Weights of a small GPT-style language model, trained from scratch on English Wikipedia: MLP 2048 GELU, a variant of Adam for these matrices.
MLP neurons of a small language model. Each row is named by its layer, matrix (up: input weights) and neuron, and shows model dimensions 80-175. Each number is 50 + 15 x the weight over its row's rms, rounded and kept within 0 to 99.
After each neuron's rows, "fires on" lists the tokens most often at its 100 highest values on Wikipedia text that the model never trained on. A number after a token or word is its count.

L10.up398:70 59 49 58 38 77 51 52 55 50 65 50 20 53 64 65 27 50 41 66 57 45 54 49 56 27 55 46 21 31 46 75 35 40 70 43 60 48 30 83 60 49 68 40 69 55 42 50 36 62 49 45 61 57 43 41 62 89 43 62 68 38 70 35 32 10 61 54 41 56 00 42 58 61 78 57 55 71 60 48 89 53 53 56 38 62 37 48 60 69 43 49 47 43 73 57
fires on: " of" 15, " on" 10, " =\n\n" 9, " in" 9, " to" 8

L11.up368:56 58 85 23 44 21 39 44 63 27 62 53 59 63 52 47 66 51 43 45 54 49 58 47 68 10 67 56 92 62 38 59 40 46 34 83 57 91 70 44 61 60 58 55 37 67 55 47 44 44 32 55 50 89 61 56 17 48 72 40 45 56 24 58 33 38 42 62 40 08 63 31 65 46 50 67 29 48 13 38 34 29 61 24 41 30 55 28 55 46 49 65 63 17 45 47
fires on: "," 33, " and" 29, ";" 9, ");" 4, " |" 4, ")," 4

L10.up1264:54 57 34 12 75 55 44 65 30 53 45 53 82 63 24 44 38 43 29 29 27 54 71 99 57 63 77 64 48 43 46 49 39 52 65 58 27 75 51 51 46 20 47 51 42 53 45 44 40 63 60 59 16 38 62 45 45 52 64 27 72 44 53 70 35 59 56 45 43 59 67 49 52 30 47 59 29 59 25 74 73 11 69 47 33 57 67 33 46 49 49 37 72 43 57 43
fires on: "." 50, "-" 15, ".\n\n" 13, "|" 9

L11.up1325:54 62 71 30 33 56 44 53 33 23 57 68 47 36 47 65 12 62 63 53 60 66 29 76 57 30 38 60 25 62 64 35 42 55 45 43 46 48 42 44 37 31 56 49 31 46 28 26 59 35 50 59 61 19 89 70 57 64 69 47 51 55 48 43 46 72 49 61 41 31 65 33 47 27 25 14 77 42 81 25 42 33 60 32 48 32 54 48 52 76 15 45 63 50 40 58
fires on: " " 80, "-" 5

L10.up746:54 88 44 57 46 45 28 46 47 58 33 74 56 40 65 63 34 29 34 57 43 64 72 76 53 22 50 38 75 27 28 50 56 43 62 49 36 49 22 42 71 59 62 50 51 43 19 52 59 36 47 62 39 37 25 48 32 82 68 36 64 33 48 58 77 26 45 57 56 85 60 31 39 64 61 55 64 59 48 31 67 53 57 46 26 42 46 55 64 42 36 46 76 29 53 16
fires on: " " 34, ":" 17, " of" 6, " in" 4

L10.up2040:27 39 46 44 40 34 46 45 26 40 55 60 63 46 19 33 20 67 48 33 39 26 54 64 72 60 53 55 57 69 33 64 38 58 66 54 48 59 48 54 74 49 51 48 32 42 67 38 61 57 51 55 27 59 48 34 64 25 45 59 71 59 52 61 67 45 49 51 52 34 36 29 51 36 72 29 28 40 38 43 55 52 57 83 50 66 52 38 27 58 49 44 70 52 52 48
fires on: "," 26, " in" 11, " from" 8, " to" 7

L11.up216:45 55 62 35 44 37 24 54 19 45 66 49 49 49 42 29 33 52 48 61 20 59 64 38 46 57 36 40 64 48 33 58 47 54 46 76 44 66 42 61 45 60 70 63 50 54 40 45 47 40 68 47 49 75 73 59 40 53 72 64 58 31 31 58 57 55 38 63 49 50 07 26 14 31 42 77 48 70 70 32 49 36 59 51 54 32 54 27 42 63 51 71 49 63 60 55
fires on: "," 24, " |" 19, " and" 14, " A" 13

L11.up1564:56 63 79 74 45 54 56 46 54 21 57 52 84 65 37 56 29 49 39 19 32 59 50 70 58 75 61 42 70 55 91 61 30 41 72 72 61 60 58 44 42 41 72 23 61 39 47 44 56 58 56 68 62 59 48 82 35 41 63 35 56 48 54 64 38 40 86 79 31 36 59 13 41 18 68 56 40 42 60 36 38 64 44 72 42 52 37 85 17 44 28 44 51 52 60 38
fires on: " |" 24, " the" 14, " " 8, " to" 6, " in" 6, "0" 5

L11.up1993:43 58 58 38 56 52 34 36 23 69 46 72 48 40 50 47 66 63 50 67 29 65 41 65 59 50 32 62 78 31 57 20 33 48 56 54 48 35 30 36 62 64 60 43 77 41 55 68 61 84 23 40 35 61 39 48 57 57 77 54 46 19 52 55 57 51 32 78 76 44 69 78 39 54 56 60 43 30 82 54 51 49 83 52 42 43 37 60 47 24 29 31 67 35 52 41
fires on: "." 23, "-" 15, ":" 7, "'," 7, "," 5, " |" 5

L10.up1434:35 51 45 31 60 39 38 55 76 42 51 30 66 65 67 34 69 69 48 72 57 45 35 35 51 87 25 43 36 62 62 47 53 26 80 32 39 46 62 46 49 64 51 32 62 27 42 46 37 37 28 76 37 57 39 34 53 55 36 53 30 58 56 37 62 33 61 59 45 54 39 11 68 40 51 34 50 54 38 32 32 67 40 47 51 69 38 37 44 62 62 33 62 44 58 71
fires on: " " 33, " |\n" 19, " |" 6, " Das" 5

L10.up862:48 28 73 29 62 46 52 39 34 63 37 34 67 28 28 32 16 29 64 60 38 39 54 59 38 48 58 38 45 46 48 45 38 27 38 45 56 36 46 31 60 26 59 55 34 59 73 82 48 62 69 60 23 37 31 56 36 57 56 61 51 56 38 57 84 52 33 68 54 53 31 33 19 75 57 60 52 46 87 65 52 52 87 54 27 48 50 83 63 59 28 53 48 42 70 65
fires on: "," 62, ":" 7, " Admiral" 4, " |" 4

L10.up1501:43 35 57 22 58 21 49 48 69 62 49 06 57 49 12 35 33 48 21 62 49 39 52 37 50 28 56 86 63 44 47 48 43 60 75 45 41 34 56 44 87 50 40 13 48 47 57 56 20 55 76 43 46 00 36 49 57 50 37 55 52 26 32 50 70 52 31 45 53 72 49 48 52 39 44 37 26 40 62 86 59 47 52 68 52 62 37 50 49 51 28 54 69 22 50 69
fires on: " in" 26, "," 20, " by" 16, " the" 8, " Lieutenant" 6

L11.up1989:35 53 74 39 49 42 40 41 27 41 63 34 38 54 50 36 43 58 45 77 26 48 76 57 88 60 40 65 56 72 48 47 49 28 48 60 40 72 23 44 44 65 24 49 64 51 18 52 28 40 57 20 34 72 42 57 58 50 49 60 29 43 42 48 56 45 35 64 49 70 34 32 39 33 66 44 30 34 43 56 55 25 57 42 23 71 49 39 44 69 40 46 76 47 44 51
fires on: " and" 22, " as" 14, "|" 9, " or" 8, " to" 7, "," 7

L10.up491:40 29 62 20 51 46 41 57 69 50 21 37 40 67 36 52 42 34 41 47 50 50 55 30 49 48 78 61 42 50 31 73 46 42 91 45 45 43 49 52 43 58 62 44 31 53 43 38 19 58 66 57 59 72 51 81 49 49 57 64 54 64 36 34 48 68 68 62 53 70 35 57 77 44 55 79 34 31 63 36 65 47 49 70 32 41 66 54 54 54 54 73 49 33 69 78
fires on: " in" 29, " of" 23, " is" 6, "==" 4, " signed" 4

L11.up677:44 64 55 41 31 40 49 51 67 39 26 60 45 48 51 80 58 46 41 34 32 44 86 44 71 56 75 48 49 73 49 74 38 14 61 44 47 71 58 43 56 47 76 44 68 66 56 58 49 49 41 33 60 64 38 76 45 55 65 53 19 52 48 45 53 42 49 27 41 25 46 44 62 44 36 33 25 26 57 27 35 37 44 39 69 42 53 40 26 69 33 36 66 17 56 27
fires on: "0" 31, " the" 20, " and" 17, " |" 8, " " 4

L11.up1721:49 66 99 27 48 63 51 67 46 53 64 71 52 37 56 54 31 45 53 49 48 26 66 76 72 54 63 63 50 64 48 45 46 44 25 40 60 59 44 37 59 43 65 67 49 71 42 42 62 54 55 70 72 52 55 41 27 39 44 32 33 69 30 38 66 68 55 44 62 19 73 43 44 57 64 52 39 46 45 51 56 31 63 48 58 52 52 49 43 53 31 59 63 35 64 40
fires on: " and" 27, "," 23, " its" 6

L10.up811:47 49 60 54 48 25 72 38 61 55 49 35 63 84 43 32 54 39 52 20 23 55 81 74 68 29 64 51 32 57 45 49 54 55 54 57 45 46 41 40 72 56 66 45 51 99 45 53 57 61 93 42 45 43 69 49 22 52 87 45 35 46 45 56 43 38 50 57 62 37 18 57 74 32 67 48 43 63 32 81 54 39 37 41 24 60 50 27 68 38 28 65 41 34 53 37
fires on: "." 76, "-" 6, ".\n\n" 4

L10.up1760:50 40 63 31 32 49 37 57 52 54 71 81 51 23 28 68 42 54 42 85 41 38 59 42 58 42 30 77 41 40 77 61 34 34 50 50 53 48 16 17 45 53 48 56 73 33 51 49 30 55 49 43 52 27 34 52 74 52 66 49 40 57 51 29 60 41 62 65 66 49 27 53 11 52 37 37 63 59 60 47 38 34 79 49 35 35 15 47 58 68 51 46 56 40 63 57
fires on: "," 41, " and" 20, "." 12

L11.up1089:54 56 38 26 66 56 52 71 36 62 73 38 50 24 52 36 67 48 45 41 49 27 53 52 54 42 38 52 58 30 48 59 35 48 54 57 36 77 61 49 55 47 49 57 40 69 59 58 30 80 26 60 65 50 34 35 41 59 70 38 58 46 43 22 76 64 65 65 65 56 79 48 49 61 79 31 37 63 37 49 57 34 42 63 46 62 56 51 54 51 62 63 61 52 79 42
fires on: " |" 27, " ;" 9, "-" 9, ";" 8, "." 7, ":" 5

L11.up1056:63 41 61 26 46 30 60 35 49 43 68 38 35 54 64 43 64 46 51 68 52 49 28 49 63 48 47 46 44 75 38 51 39 23 35 78 43 47 55 49 60 34 47 59 36 58 17 52 27 31 59 46 47 63 35 21 49 41 53 58 49 29 57 67 36 67 38 69 59 64 37 42 47 50 59 43 40 44 48 47 49 29 54 51 59 45 72 63 48 72 32 51 27 54 42 42
fires on: " the" 46, "," 9, " such" 4

L10.up462:73 41 53 34 43 37 36 59 16 58 29 70 50 12 57 51 45 38 42 58 59 37 69 69 67 68 74 50 56 52 60 47 67 30 38 50 58 45 41 37 57 12 63 29 57 20 52 22 37 60 52 72 45 46 67 50 61 46 65 42 72 30 44 64 48 36 70 50 56 31 50 44 66 47 48 46 41 46 23 67 41 56 43 76 46 56 39 49 62 80 43 52 52 60 48 48
fires on: " an" 60, " on" 4, " An" 4

L11.up323:72 37 66 39 51 44 58 44 54 66 26 46 49 63 48 64 39 69 34 45 70 29 44 43 93 79 62 57 17 63 51 46 46 28 61 51 30 46 49 46 46 50 35 47 54 43 36 26 55 45 51 57 91 70 86 41 53 84 54 49 57 56 63 57 49 24 39 57 65 79 45 46 63 28 46 49 44 59 41 35 59 32 48 35 31 61 45 63 26 52 69 43 28 41 51 41
fires on: " " 68, " |\n" 7, "." 6, " never" 4, " (" 4, "==" 4

L10.up755:43 20 62 78 44 40 54 68 55 46 45 26 42 48 36 68 33 31 62 57 72 10 56 81 55 58 55 81 70 39 46 60 67 33 87 44 59 53 50 29 46 44 47 68 58 41 70 58 46 70 36 38 54 43 74 60 60 65 69 76 54 50 45 69 73 40 71 31 56 51 55 50 20 40 45 76 39 52 53 61 54 57 71 59 43 39 43 52 20 39 33 53 49 51 62 34
fires on: "|" 24, "'s" 11, ":" 11, " its" 8, " of" 8, "," 7

L10.up1417:32 56 47 50 54 68 47 49 49 47 47 64 48 42 27 56 09 34 63 32 15 39 23 42 57 74 51 61 54 32 30 59 25 36 49 72 54 40 32 51 51 46 46 85 47 69 44 60 47 53 49 57 52 34 68 70 54 28 50 35 59 72 38 28 59 22 56 43 26 35 42 29 54 30 65 59 36 73 47 68 45 74 40 73 51 51 54 56 28 50 61 33 47 74 64 59
fires on: " " 34, " for" 10, " to" 8, " in" 6, "\n" 5

L10.up144:54 52 63 33 65 47 25 69 33 18 58 57 75 60 43 35 42 45 54 42 42 55 33 63 58 43 33 83 30 56 00 24 58 30 77 35 19 36 40 53 70 33 51 18 51 66 63 65 68 51 45 29 35 31 52 51 41 32 51 54 59 61 71 33 49 59 88 58 63 53 29 34 55 39 65 59 51 51 41 55 42 38 57 38 56 55 51 40 65 55 62 59 61 47 62 42
fires on: "." 47, "-" 14, "|" 8, ")." 4

L10.up1413:62 50 87 36 53 32 58 38 59 59 69 24 41 76 58 48 27 22 43 34 41 58 54 85 39 37 39 66 60 57 49 32 24 55 43 57 51 68 47 72 62 49 56 49 34 50 72 31 49 39 44 16 56 44 87 45 67 62 74 72 58 61 51 46 68 59 37 73 30 37 57 45 27 54 47 56 50 51 80 18 67 30 41 54 35 45 46 58 55 82 56 76 24 37 34 29
fires on: "-" 34, "," 23, " and" 14, " " 13

L10.up1094:54 54 74 43 39 53 20 66 57 55 61 44 77 52 23 39 36 37 41 37 35 31 62 66 40 60 50 34 55 39 57 60 57 51 49 42 46 53 27 44 59 48 23 33 00 49 48 46 60 17 49 26 66 45 28 63 49 64 57 09 77 59 45 67 46 67 73 45 57 47 28 51 44 46 32 49 40 33 52 54 47 38 54 55 36 80 34 42 33 27 62 67 69 54 58 92
fires on: " a" 51, " more" 11, "," 4, " an" 4

L10.up490:51 75 41 46 44 39 54 47 33 32 49 35 54 65 67 42 49 50 72 45 63 76 64 68 21 61 60 30 49 67 34 55 12 67 67 40 43 51 38 42 39 46 52 37 42 46 44 35 70 69 52 50 71 52 69 59 57 54 64 40 49 44 64 35 26 59 66 61 58 57 44 29 41 66 53 36 62 70 52 77 69 43 58 49 34 37 85 39 34 65 26 40 48 67 53 65
fires on: "20" 30, " was" 18, " is" 16, " " 14, "1" 4

L10.up434:43 53 83 42 85 46 52 85 40 72 64 44 36 59 26 57 40 65 53 47 39 16 60 54 36 63 56 41 78 52 46 48 61 18 48 76 34 48 50 28 67 43 48 13 69 65 48 44 39 34 77 66 60 64 48 42 34 51 62 33 49 53 22 50 39 62 63 49 37 43 43 48 55 51 48 53 42 41 44 58 54 52 60 58 36 40 10 72 50 32 34 46 73 22 53 39
fires on: " in" 63, " of" 8, "," 5, " on" 4, " and" 4

L11.up1444:39 58 65 42 36 58 32 35 58 34 30 52 29 41 35 63 52 40 43 46 24 54 54 74 26 58 83 59 53 46 00 48 44 63 78 46 39 50 41 55 55 54 52 48 61 73 40 26 36 80 56 59 90 42 57 44 41 42 45 24 32 40 63 66 61 38 96 50 43 50 50 60 44 32 52 76 61 67 48 68 53 16 65 44 59 58 49 86 54 59 22 40 58 51 62 38
fires on: " " 59, "–" 19, "19" 7, "20" 6, "\n" 5

L10.up1631:39 41 24 60 40 50 65 68 61 29 44 30 49 67 44 34 43 61 63 44 20 59 32 49 54 68 52 52 50 51 60 43 49 41 53 20 47 69 42 24 55 45 36 45 62 67 56 57 60 55 35 49 46 18 52 61 38 89 49 54 36 72 51 35 52 64 44 60 50 76 16 49 51 68 55 55 37 40 22 44 50 38 56 80 60 54 25 41 73 59 58 45 36 25 59 41
fires on: " " 28, " |" 21, "-" 9, " in" 6, ":" 4, " of" 4

L10.up1496:42 38 56 31 69 28 37 29 33 47 45 54 49 33 45 36 43 47 46 56 48 44 43 28 49 46 45 59 76 48 36 19 48 44 43 27 49 55 30 24 70 52 46 45 54 55 53 32 54 67 84 28 33 45 56 54 50 56 56 74 43 68 61 43 71 51 29 45 35 50 61 51 12 40 63 64 36 42 32 61 40 29 64 77 44 42 49 58 56 74 33 70 58 33 53 23
fires on: "," 36, " and" 24, " is" 4, ":" 4

L10.up859:62 72 60 53 52 18 40 72 45 37 40 62 58 64 37 36 78 52 22 57 49 43 56 59 57 60 53 70 52 33 25 42 51 52 58 39 26 49 29 64 66 38 67 51 58 65 57 58 78 67 79 57 35 48 38 45 42 47 68 43 67 48 55 40 52 39 40 71 70 45 60 39 70 31 57 56 35 82 31 48 60 53 66 56 25 38 45 14 45 64 50 57 82 44 71 46
fires on: "." 60, "|" 11, "-" 7, ".\n\n" 5

L11.up558:44 53 62 30 64 23 61 62 37 37 47 37 61 61 63 78 42 69 66 40 56 63 53 64 52 57 74 59 92 43 19 39 46 31 73 62 54 47 45 48 44 34 25 32 93 25 49 30 59 81 54 50 68 25 83 69 46 45 40 40 34 61 55 52 68 51 49 56 33 46 41 71 40 45 66 33 53 51 44 59 50 43 63 60 80 59 55 68 49 42 38 44 19 55 21 77
fires on: " " 49, " a" 13, " was" 11, "," 6, " were" 5

L11.up669:40 74 57 40 57 26 49 39 54 26 50 26 51 51 44 62 55 31 41 30 35 59 59 55 75 43 81 81 52 29 38 48 36 54 59 22 39 70 27 60 44 57 30 41 37 54 47 60 75 39 48 37 32 42 45 25 38 35 56 41 21 36 45 35 49 34 35 51 57 49 27 37 60 36 69 52 71 53 45 73 43 61 66 65 72 36 32 43 55 49 43 69 72 35 65 39
fires on: "," 48, "." 13, " to" 5, "″N" 5, ":" 4

L10.up922:53 57 33 55 56 27 53 74 48 47 46 32 36 69 40 53 36 21 50 51 20 59 29 56 59 39 64 48 24 70 56 60 43 55 48 43 47 85 52 50 48 33 46 27 47 63 21 49 58 19 32 27 57 57 43 50 85 54 52 62 48 51 57 28 43 35 44 54 66 78 47 53 53 77 67 35 53 37 66 25 43 67 33 45 54 36 40 40 69 24 64 40 68 49 43 51
fires on: " " 47, "." 12, "12" 6, " to" 4

L11.up1853:57 65 97 28 33 25 60 55 04 65 45 33 64 43 50 59 49 59 46 41 56 49 64 96 32 33 38 56 79 70 44 33 54 59 44 69 60 80 28 48 57 43 73 48 50 28 47 38 53 47 51 60 75 45 28 53 73 81 66 58 78 42 53 79 56 66 40 51 73 92 55 43 43 09 42 57 77 51 40 53 47 34 52 55 39 34 54 56 44 51 57 64 59 53 57 38
fires on: " and" 41, "," 20, "|" 5, " of" 4

L11.up282:25 59 42 33 33 47 37 70 44 32 38 77 68 49 43 87 58 34 54 27 64 43 42 99 63 42 65 51 81 37 42 26 43 32 52 67 43 56 53 48 31 40 39 32 60 40 28 41 69 49 47 51 68 61 66 33 49 47 84 26 67 50 40 63 62 71 30 64 40 65 42 34 48 61 37 26 29 64 54 37 46 38 66 45 53 66 29 58 83 64 59 62 45 47 47 40
fires on: " " 57, ":" 5

L10.up15:45 44 57 46 30 47 36 71 70 48 49 46 74 41 34 42 47 41 62 63 33 24 54 64 40 40 64 53 41 42 50 32 58 43 65 67 37 63 59 44 64 32 60 75 39 89 68 47 50 56 52 24 87 72 78 57 28 49 86 26 59 55 41 65 62 53 61 51 52 38 54 44 57 68 64 43 39 30 31 75 20 28 49 34 39 29 39 51 45 25 66 71 43 31 52 45
fires on: " the" 21, " in" 13, " on" 11, " was" 9, " were" 7

L10.up108:58 61 61 43 57 50 28 40 51 45 76 62 40 36 55 58 49 24 44 68 73 34 90 65 37 45 47 80 93 47 73 42 52 53 51 69 48 79 49 30 62 32 71 68 35 27 41 50 62 40 61 56 54 40 55 64 17 47 68 55 42 71 22 76 31 66 56 59 56 60 75 40 39 32 58 35 35 53 40 40 69 31 49 46 50 57 62 39 34 61 51 45 60 43 61 71
fires on: "," 58, " to" 8, " and" 4

L10.up270:38 50 64 34 43 27 53 99 65 91 66 48 56 44 51 64 53 33 54 53 50 27 63 85 18 36 75 74 54 48 63 33 33 49 81 47 47 52 38 58 60 60 57 49 43 83 42 38 59 44 26 59 43 44 58 68 39 57 52 44 48 46 63 58 52 50 36 64 70 59 40 41 75 44 62 58 29 56 30 56 43 29 44 59 19 34 56 31 54 37 50 41 63 53 55 36
fires on: " in" 25, " the" 18, " United" 16, " a" 9

L11.up2041:45 39 37 49 38 43 39 95 37 28 54 70 53 32 67 76 35 70 49 27 48 35 50 70 83 53 43 49 63 49 59 51 50 42 75 43 36 77 39 25 39 45 35 55 19 57 35 14 34 63 51 31 43 69 84 74 32 62 73 34 91 42 67 34 64 36 13 51 47 58 36 33 51 44 57 37 41 50 38 53 70 44 54 47 42 27 60 52 43 64 28 54 66 55 64 71
fires on: "===" 55, " " 34, "====" 8

L10.up1794:54 40 73 54 55 49 45 73 54 61 33 39 42 16 51 54 62 61 32 64 47 52 63 95 53 52 60 53 70 60 61 60 42 75 46 54 37 77 41 50 53 46 43 43 52 61 52 49 44 58 34 51 70 30 60 38 16 47 49 49 45 66 44 39 42 59 60 49 31 39 77 16 66 43 64 61 46 41 41 63 37 33 35 36 26 50 39 51 63 66 24 47 48 16 52 48
fires on: " " 49, "," 17, " and" 7, "19" 6

L10.up1135:64 66 72 30 41 57 46 57 45 85 24 41 34 43 45 78 20 37 56 51 56 33 69 40 41 32 65 68 51 34 40 60 72 58 59 71 44 48 42 40 39 47 74 49 57 55 79 72 32 22 51 47 33 42 56 39 51 64 38 37 55 47 30 44 29 64 75 62 69 60 51 63 65 62 47 40 73 55 70 57 87 67 35 79 65 64 28 17 36 62 60 46 35 49 48 64
fires on: " by" 25, " to" 13, " the" 9, " from" 8, " of" 8, " =\n\n" 6

L10.up369:41 52 74 73 75 29 55 30 48 47 64 60 35 33 50 35 44 58 60 58 37 44 34 51 62 49 25 30 69 62 52 20 23 63 42 34 59 23 42 57 40 40 37 43 48 52 36 38 50 80 45 49 65 63 82 25 51 39 82 52 28 24 42 27 47 47 26 61 48 42 20 48 39 40 50 20 36 51 72 54 57 22 51 55 22 49 43 54 67 44 60 54 63 42 50 40
fires on: "," 36, "th" 16, "." 12, " would" 5, " which" 5

L11.up1680:77 56 49 36 72 62 52 78 49 45 51 52 54 34 66 58 39 60 87 42 55 37 33 51 49 61 53 57 75 41 58 30 58 42 84 56 65 70 69 17 55 45 42 86 42 58 36 04 36 70 62 41 52 74 54 32 54 29 36 17 72 54 49 47 62 41 46 71 39 56 47 37 71 44 42 37 71 45 46 46 54 16 56 31 44 82 23 41 44 69 58 63 51 36 87 30
fires on: " an" 73, " An" 7, " at" 5, "An" 4

L11.up1507:37 65 51 71 51 50 44 51 32 67 66 58 54 57 41 68 48 52 47 63 46 31 59 55 45 24 39 91 75 41 40 29 36 17 73 46 59 55 57 53 50 51 42 19 43 46 78 52 48 46 51 51 75 29 62 52 24 55 67 16 78 62 16 52 36 63 61 53 61 63 47 71 77 63 42 54 31 55 74 64 69 56 68 51 51 42 58 54 45 47 81 44 29 51 46 42
fires on: " " 35, " were" 7, " Year" 7, " as" 5, " in" 4

L10.up451:47 34 74 48 58 24 51 71 39 48 73 52 40 69 33 36 28 67 58 58 39 69 50 41 31 67 91 74 50 62 27 52 58 59 50 31 47 46 43 50 59 49 32 06 66 47 51 26 37 23 60 45 42 57 88 47 38 55 48 47 67 75 46 44 47 38 69 41 39 73 49 49 64 68 78 68 29 40 76 50 84 17 25 82 18 43 35 45 39 56 58 42 64 55 48 49
fires on: " in" 32, " during" 6, " In" 6, " to" 5, " of" 4, " calling" 4

L11.up1877:57 54 42 17 58 50 49 42 51 54 53 25 54 65 68 29 21 46 30 55 61 42 65 42 43 35 43 59 47 42 34 39 64 00 37 43 33 81 51 38 76 46 50 50 23 64 51 38 69 75 68 55 59 54 39 48 42 61 55 34 66 46 69 30 41 73 37 55 67 69 52 50 53 38 45 35 36 54 34 51 59 21 28 44 54 43 45 48 42 64 52 65 35 46 57 37
fires on: " of" 37, " (" 10, " =\n\n" 7, " as" 6, "," 5, " and" 4

L11.up1294:65 69 34 25 22 53 58 48 39 32 47 49 49 48 56 67 67 45 55 40 41 63 44 56 62 23 60 44 48 42 53 38 46 44 57 42 44 65 54 62 42 58 38 45 51 62 70 47 88 50 56 60 41 53 97 38 34 31 34 25 91 51 27 45 55 56 59 53 51 60 54 55 70 62 34 37 42 35 63 66 65 44 43 46 35 60 32 69 44 37 58 50 19 76 61 73
fires on: " the" 14, " of" 10, " at" 10, " an" 8, " a" 7, " following" 5

L11.up1363:40 32 65 32 14 19 43 46 64 35 57 38 89 61 21 40 45 50 51 15 48 42 34 48 67 43 59 53 48 45 45 39 54 41 42 60 46 44 33 57 62 31 47 48 42 38 45 36 28 73 68 48 57 49 45 41 40 34 58 49 28 47 17 65 59 41 43 65 60 54 47 45 54 59 55 53 32 57 58 57 51 31 57 34 52 54 49 68 60 69 42 49 10 49 46 44
fires on: " |\n" 29, " in" 17, "," 10, ")\n" 6, " In" 5

L10.up1689:49 58 44 00 33 40 46 33 58 63 28 51 39 71 60 86 65 48 26 80 36 48 30 54 59 41 43 53 43 28 56 11 61 86 71 61 44 50 46 37 64 47 45 61 56 69 46 58 58 28 40 73 43 66 76 48 27 83 58 47 25 37 42 73 40 26 59 57 45 40 42 64 27 26 58 60 38 50 39 75 63 40 55 49 56 56 31 45 53 30 39 47 62 37 73 44
fires on: "," 29, "." 25, " the" 11, "==\n" 8, " The" 4

L11.up1208:59 60 75 32 36 30 56 69 44 57 34 38 38 87 33 53 40 43 52 58 41 22 81 45 42 27 63 52 56 35 37 45 74 28 67 38 51 50 37 41 42 41 33 29 65 70 60 42 74 17 57 52 77 43 73 38 35 36 72 40 60 56 33 15 51 55 49 37 30 47 57 44 77 49 62 69 33 18 10 65 78 27 38 36 25 49 37 54 35 54 38 15 70 39 21 50
fires on: " as" 24, " in" 17, " of" 11, " the" 7, " for" 5, " into" 5

L11.up1848:54 45 28 37 43 46 64 62 68 45 95 55 57 30 45 59 31 32 62 33 60 10 75 49 35 57 46 63 58 48 47 33 51 28 52 64 54 81 32 16 51 52 47 42 39 78 62 16 27 60 74 64 67 28 67 69 63 45 64 45 52 57 78 60 76 39 37 64 32 51 45 38 11 67 69 45 49 52 64 58 69 59 47 56 40 61 51 51 55 42 46 62 43 55 70 33
fires on: " |" 24, " |\n" 23, " —" 9, ":" 7, "," 6, " Nintendo" 4

L10.up1503:81 38 50 69 30 59 57 66 63 67 46 29 79 21 35 30 19 45 56 41 35 42 78 83 45 49 48 40 66 39 38 17 79 47 92 52 46 72 57 27 33 56 53 50 32 73 78 46 57 50 58 77 68 51 59 56 31 60 34 49 46 41 61 23 46 48 30 57 39 74 76 50 24 46 23 56 33 41 68 47 56 46 43 35 53 74 49 48 58 42 62 43 35 49 69 44
fires on: " (" 23, " |\n" 13, " Medal" 9, "." 7, ":" 5

L11.up306:43 73 54 44 48 31 26 61 40 40 52 58 61 51 66 50 52 51 46 42 67 27 54 54 51 37 45 68 66 44 55 72 43 49 45 41 30 25 38 56 28 53 31 53 70 55 34 65 22 73 43 45 87 36 38 23 59 55 79 45 38 37 66 53 83 70 43 57 35 51 39 45 48 45 29 36 63 58 79 60 49 64 52 82 47 63 47 49 67 58 21 50 50 49 70 35
fires on: "," 40, " of" 11, " |" 7, ":" 4

L10.up1759:83 74 36 72 53 42 43 48 44 28 33 45 73 68 54 51 43 50 58 33 41 36 82 63 73 74 82 46 72 54 58 39 62 21 40 44 28 67 51 43 66 53 46 48 52 50 42 31 51 65 70 57 55 56 40 60 70 55 49 41 74 56 39 67 54 45 57 38 33 65 39 39 60 43 68 56 55 68 22 30 30 29 73 59 40 71 44 51 22 58 61 49 59 67 66 54
fires on: " an" 93

L10.up1118:55 50 70 60 33 31 60 33 58 37 67 37 38 69 37 39 63 40 56 51 44 56 40 37 73 47 34 79 69 63 44 54 31 29 76 28 41 56 53 45 43 34 47 44 42 45 45 43 47 53 71 51 39 53 66 54 62 54 49 64 40 61 59 56 61 33 36 54 50 51 26 63 55 59 47 43 28 42 61 56 34 19 42 64 33 51 58 42 61 70 40 29 37 39 45 31
fires on: " a" 45, " at" 31, "," 16

L10.up1311:55 53 29 11 72 60 43 71 71 77 52 45 74 34 52 55 35 64 58 58 42 57 71 54 52 37 57 29 60 43 62 53 41 36 45 40 42 57 59 56 63 56 34 39 59 48 46 53 73 67 66 58 32 26 40 49 70 71 86 47 47 51 44 36 66 51 42 58 61 61 56 65 45 29 66 26 38 68 82 51 48 43 64 33 49 53 35 17 33 68 29 39 89 09 49 46
fires on: "," 55, " and" 8, ";" 6, " &" 6, ":" 4